MLP neurons of a small language model. Each row is named by its layer, matrix (gate and up: input weights) and neuron, and shows model dimensions 0-63. Each number is 128 + 24 x the weight over its row's rms, rounded and kept within 0 to 255. A neuron's up and down rows have the sign that makes its largest values positive.
After each neuron's rows, "fires after" lists the tokens most often just before its 100 highest values on Wikipedia text that the model never trained on.

L2.gate305 [126 165 125 137 174 167 108 114 135 114 117 166 177 108  90 150  91 156 125  95 145 148 107 178 109 120 102 155 109 158  93 164 121 134 125 166  86  99 205 122  94 102 148 123 139 122 174 140 157 117 106 102 115 100  88 143 108 137 114 124 147 161 140 130]
L2.up305 [126 110 121  93 167 165 112 139 153 139 101  91 124 133 153  85 114  87 174  75 127  64 132 155  98 120 119 146 151 139 152 149 108  88 104 149 125 126 108 141 116 132 149  92 160 143 143 115 134 133 135 128  92 142 125 175  99 154 158 122 147 171 167 169]
fires after: "B", "A", " B", " A", " Ab"

L5.gate216 [126 136 142 133 155 101 156 134 141  69 145 116 149 137  65 116 113 126 125  92 133 131 116 140 182  87 110 101 124  86 122  76 122 140 150  85  85 104 145 133 124 127 109  71 134 152 105 140 136 191 167 120 136 132 135  89 120 129 111 133 140 121 137 147]
L5.up216 [126 137 135 140 127  90  99 197 164 150 132 126 139 142 101 151  98 100 150 138 126 151 153 125 104 115 116 113 150 114 167 172 119 140 131 139  97 115 127 141 128 157 134 111 136 113 133 131  94 117 119 143 112 136 130 129 139 122 154 165 151 127 157  94]
fires after: " f", " F", "f", " comm", " M"

L2.gate178 [138 181 128  70 144 154 127 138 153 147 142 128 138 124 168 135 118 112 146 112 158 133 135 176 124 126 107 131 145 106 143 133 124 111 122 143 135 108 133 138 120 116 134 100 125  93 155 128 170 167  93 143  84 108 148 139 132 110  92 136 111 126 104 106]
L2.up178 [176 123 118 115 104 145 140  84 151 171  83 101 146 135 117 143  75 138 134 126 164 100 153 178 119 150 139 150 134 170 122 170 147 146 137 183 113 148 132 154 117 123 126 149 139  82 153 116 139 153 125 124 101 134 105 161 106 127 137 149  91 153 104  83]
fires after: " B", " b", "B", " G"

L2.gate612 [102 115 128 140 123 103 148 166  93 115 134  75 127 129 106 142 138 157  90 108 176 111 111 107 155 164 127 124 109 126 134  93 119 153 138 165 121 113 100 103 143 138 118 115 149  88 141 160 129 129 134 114  89 154 157 143 161 126 154 149 148 154 146 145]
L2.up612 [100 131 128 125 147 101 138 110  98 126 150 100 138 151  95 127 141 121 123 114 176 137 159 158 188 135 122 119 103 132 130  86 150 130 130 138 135 116 188 153 109 110 163 141  81 138 137 183 158 174 166  94 131 160 139 149 162 146 114 117 135 127 140 113]
fires after: " f", " F", " dec", " p", " exper", " ex"

L4.gate106 [135 119 139 136 111 105 161 116 112 141 130 149 185 114 112 125 129 134 119 124  80  56 164 118 125 170 143 179 152 130 146  95 149 143  99 106 148 162 133 153 135 117 157 161 141  91 125  69 163 112 123  73 106 135 129  95 129 140  96 136 134 147 143 115]
L4.up106 [129 160 109 102  99 133 123 119 127 129 120  90 108 101 148  89 127 149 127 114  99  88  91 120  71 145  74 129 162 156  78  99 111 126 143 115 179 117 133 100 111 116 117  82 135 142 144 147 113 116 116 170  79 158  93 105 138 116 114 181 152 127 133 145]
fires after: " D", " d", " t", " T", " h", " p"

L2.gate567 [135 145 137 115 138 130  99 137  82 152 114 111 135  74  97  90 148 153 157 106 159 136 108 113 140 101 109 171 109 121 135 138 107 128 168 182 156 117 143 151 125 155 106 116 105 150 142 147 125 139 135 147 132 112 151 147 130 133 101 155 158 131 139 141]
L2.up567 [166 130 113 123 107 122 110 152 120 144  96 106 137  95 106 114 139 151 145 153 131 172 172 149 130 136 126 126 119 130 124 164 150  93 121 128 131  68 191 178 110 134 128 112 114  87 128 139 129 130 147 135 123 135 124 123 122 102 149 163 131 123 127  93]
fires after: " B", "B", " b", " Bell"

L2.gate285 [116 121 131 183 146 122  94 156 151 124 115 190 100 126 100 117 155  96 134 132 126 131 136 103 148 122 141 151 137 148 116 114 117 150 102 132 138 136 185 132 146 144 125 146 105  97  97  98 114  98 130  95 111 134 110  65 120 107 144 154 148 151 107 118]
L2.up285 [ 96 149 117 163 202 126 125 146 136 115 112 152 114  93 152 104 160 114 122 152 114 115 175 147 175 120 132 135 181 132 113 125 136 154 103 159 165 139 135 136 115 109 146 133 123 117  93 150 103 117  66 156 111 109  99 137 124 128 130 155 165 129 130 124]
fires after: " M", " m", " O", " V", " dep"

L4.gate307 [125 123 112  79 131 142 114 143 103 145 131  85 129 124 115 120 140 132 163  97 150 137 153 117 160  91 130 142  95 177 115 130  72 159 126 129 117 180 163 147 158 105 106 108 148 121 143 137 109 117 159 110 141  89  80 127  93 115 159 120 111 117 149 152]
L4.up307 [122 128 182 103 120 161  95 154 152 103 161  87 175 159 121 145 144  85 126  94  81 110 189 129 107  97 142 144 106 117 111 137  90 107 140 106 119 125 160 104 132 133 107 140 161 145 136 127 126 137 131 114  74  82 125 113 123 147 120 108 138 123  97 147]
fires after: " in", "In", " In", " 18", " to"

L2.gate361 [144  58 119  53 120 131  98 125 145 114 126 141 129 161 155 150 174 150 139 126 114 128 117 150  70  96 147  97 158 128 108 107 176 142 129 164 103 139 114 152 187 138 158 149  98 110 144 108 156 147 121 128 135 151 146 177 110 107 154 142 126 126 146  99]
L2.up361 [164 102 146 147 155 142 123 111 122 120 130 174  82 160  63 143 132 168 140 144 113 115 147 138 149 109 105 136  85 114  96 142 131  94 173 132 132  90 156 103 128 160 119 118 131  66 102 122 156 180 154 102 107 131 101 155 151 125 120 152 145  99 116 107]
fires after: " G", " g", "G", "ac"

L4.gate359 [ 98 130 138  95 148 165 148 124  83 142 134 104 118 141  64  97 132 150 122 115 126 124 127 132 155 121 115 106 124 137 171 145 148 134 169 134 108 172 104 125 159 106 139 143  82  95 111 125 131 154 183 130 110 165 130 126 159 158 113 181 104 102 156 133]
L4.up359 [123 153 128 117 130 145 154 121 115  95 109 170 121 165 127 117  76 150 130 118 170  91  91 123 141 162 148 114 115 139 117 139 134 161  98 140 131 160  79 130 123 100 118 137 106  92 103 136  92  84 125 156 152 143 119  97 186 122 157 147 140  73  97 130]
fires after: " P", " T", " f", " p", " F", " met"

L4.gate348 [155 127 158 106 151 180 121 133 143 141 152 133 132  95  89 147 130 112 102 156 143 123 130 157 137  92 143 152 138 103 123 133  85 135 136 109 104 140 146 147 127 111 161 129 133 121 115 158 149 135 159 100  99 124 154 120 104  96 143 147 131 123 144 127]
L4.up348 [120 162 180 133 115  86 141 135  89 126 115  97 153 126 161 107 128 130  87 189 144 109 125 159 107 108 147 171 119 173 156 132  67 141 114 131 151 154 146 156 173  71 164 144 153 132 116 135 103 103 110 124 142 139 155 168 113 105  99  93 110 116 155 139]
fires after: " May", " April", " August", " June", " November", " July"

L2.gate287 [130 149 113 157 113 100 119 117 139 140 134 104  96 110 121 128  98  74 129  98 131 148 146 128 153 126  84 111 121 146  93  72 148 128 106 147 128 162 144 124 161 116 117 101 132 133 117 113 149 131 132 126 159 127 150 130 136 125  83 138 136 138 151 106]
L2.up287 [111 130 149 132 127 104  97 168 160 108 152 103 133 160 164 138 114 128 179  93 127  88 132 160 160  85 131 157 161 122  98 148 128 178 130 134 141 124 155 116 141 132  73 142 121 144 160 143 105 154 179 173 119 135 131  86 117 176 121 118 119  96 109 151]
fires after: ".", " P", " p", " Sch", " .", " h"

L2.gate687 [119 156 134 116 130 136 106 121 101 145 148 160 142  96 127 100 173 107 122 126 140 131 189 128 131  56 134 118 112 117 166 102  82 141 137 127 146 169 121 152 132 128 162 136 122 160 107 149 146  95  96 136 137 144 123 119 113 170 156 105 104 106 116 106]
L2.up687 [ 97 138 136 136 130 136 149 187 174 135 137 158 113 152 139  77 188  87 152 139 108 143 146 122 135 156 112 133 113 139 118 105 118 160 157 113 149 151 143 145 118 123  94 159 111 146 125 158  98 165 172 117 128 148 104 169 105 178 130 170 126 153 147  82]
fires after: " M", " m", "M", " And", " Ab", " his"

L2.gate577 [112  98 112 131 176 174  97 130 158 137 159 149 118 110 151 110 127 123 136 109 123 156 144 150 102 150 150  98 168 145 112  93 145 111 120 133 136 120  95 160 106 145 155 132 113 107  94 155 162 157 111 100 144 139 103 140 140 135 127  96 118 109 143 110]
L2.up577 [103 120  90 121 117 105 115 111 133 108 116 114 109 137  97 124 120 105 110  95  98 141 165 139 150 128 149 130 158 141 115 117 108 151 154 122  93 110 118 156 150 173 108 151 126 140 154 119 140 152 121 110  79 189  70 130 159 114 140 132 104 136 146 127]
fires after: " D", " G", " c", " g", "G", " Ar"

L2.gate72 [117 128 139 131 103 126 117 120 114 112 146 139 112 103 108 123 120 137 120 112 126 138 138 128 152 161 126 138 118 120 123 139 136 136  79 152 140 104 140 175 171 141  92  99 178 108 139  96 140 126 148  79 137 143 106 134 160 119 159 148 108 127 132  83]
L2.up72 [106 145 132 109  89 105 111 110 139  92 117 111 153 109  97 146 115 144  95 129 155 153 125 127 129 119 120 127  88 158 137 119 131 164 157 118 142 157 121  78 129 114 146 102 119 137 128 150 145 115 103 107  97  99 105 119 141  77 117 126 133 118 115 125]
fires after: " sp", " P", " p", "P", " F", " d"

L5.gate374 [143 170 149 104 130 148 105 123 134 128 154 130 112  73 119 119 148 118 140 149 143 136 146 144 115 104 130 109 148 133 128 133 126  64 134 134 135 144 132 153 222 131 135  91 153 142 104 118  70 162 119  95 119 128 108 104  98 161  95 143 137 136 142 127]
L5.up374 [129 108 118 135 143 119 127 145 147  94 116  93 121 117 132 155  88 129 113  97 161 114 131 141  78 144 135 114 123 148 179 169 110 145 129 106 100 172 114 124 119 140 121 149 134  94  79 119 129  93 146 111 152 127 148 121 121 114 133  89 113 180 151 115]
fires after: " |", " P", " manager", ":", " /"

L2.gate520 [ 68 116 142 125 167 168 110 158 129  98 121 146 125 131  97 146 153  83 162 135 150 139 129 123  99 102 130 129 120 128 148  96 113 124  93 116 140 127 147 156 132 139 193 121 124 124  68 143 123  96 155 140 112 137 138  90  92 180 164 154 112 146 132 131]
L2.up520 [102 112 152 111 167  79 147 121 129 102 108 150 105 121 104  97 118  94 124 120 129 146  64 114 104 150 118 138 120 111 142 120  54 118 122 103 124  98 142 159 122 138 145 141  97 154 122 169  90 128  77 167 104 128 138  70 125  94 133 152 165 125 112 125]
fires after: " T", " A", " M", " W", "M", "yl"

L2.gate82 [162 152 108 135 105  91 122 149 153 107 104  79 136 134 168 107 110 119 139 179 110 161 163 119 101  91 153 153 120 112 132 128 170 130 139 165 158  91 133 114 138 144 141 120 119  83 151  93 144 115 147 127 100 136 105 142  99  94 131 159 187 154 135 107]
L2.up82 [ 83 155 115 128 124 129 147 150  87 115 144  94 129 122 134  87 153 132 127 157 134 160 161 119 132  72 111 136  90 105 131 165 151 149 185 168 183 133 127 103 127 149 134 159 134 131 154 132 136 141 141 154 116 141 103 145 122 121  96 143 158 151 112 152]
fires after: " l", " g", " d", " st", " c", " G"

L2.gate333 [ 87 146 138  66 124 122 135 122  84 108 105 121 168 162 126 131 135 140 168 112 115 138 160 129 154 144 160 129 104 150 130 116  95 147 145 123 131 157 151 131 115 140 148 120 154  99  87 166 121 119 169 128  95 107 118 163  97 145 143 169 143 140 116 149]
L2.up333 [140 140 145 111 117 121  80 156 117 154 134 124 150 162 146  75 163 121 143 157 149 182 126  82 140 127 124 149 105 139 217 110  86 183  97 122 128 144 173 128 139 126 129 146 138 146 119 146 189 109 151 178 113 149 151  95 125 112 137 148  78 140  94 141]
fires after: "In", " In", " May", " July"

L2.gate636 [149 177  85 137 160 120 120 114  99 120 134 140 100 163 127 127 139 147 128 139 114 133 135 120  93 124 139 148 106 191 142 137 125 131 142 174 125 166 107 117 125 164 146 110 143 114 145 153 139 138 137 121  93 114 114 146 147 102 120 103 133 133 183 107]
L2.up636 [109 147 121 144 176 130 192 149 100 105 106 129 124 123 117 116 147 139 104 143 128 138 137 129 145  99 106 151 147 113 176  99 122 130 115 143 154 159 129 151  92 192 128 123 111 138 143 168 121 143 105 119 142 119 107 116  93  81 166  94 161 108 127 117]
fires after: " to", " was", " ass", " reg", " Ber", " g"

L2.gate459 [139 115 137 129 106  98 119 108 141 144 126 139 137 135  93 105  93 157 140  96 158 118 153 147 149  84 157  89 141 127 101 114 151 153 174 124 103 164 115 130 101 119 105 133 154  83 111  90 131 135 119 124 108 113 121 119 139 109 105 116 150 159 134 123]
L2.up459 [174 148 139 145 126 147  90 151 164 115 103 130 112  98 100 105 107 128 164 123 166 140 130 112 165 112 123 107 124 159 138 123 100 187 105 162 118 175 140 152 158 112 116  97 127 104 137  94 122 133 122 116 160 101 150 116 142 131 122  88 138 155 139 143]
fires after: " f", " P", " p", " F", " v"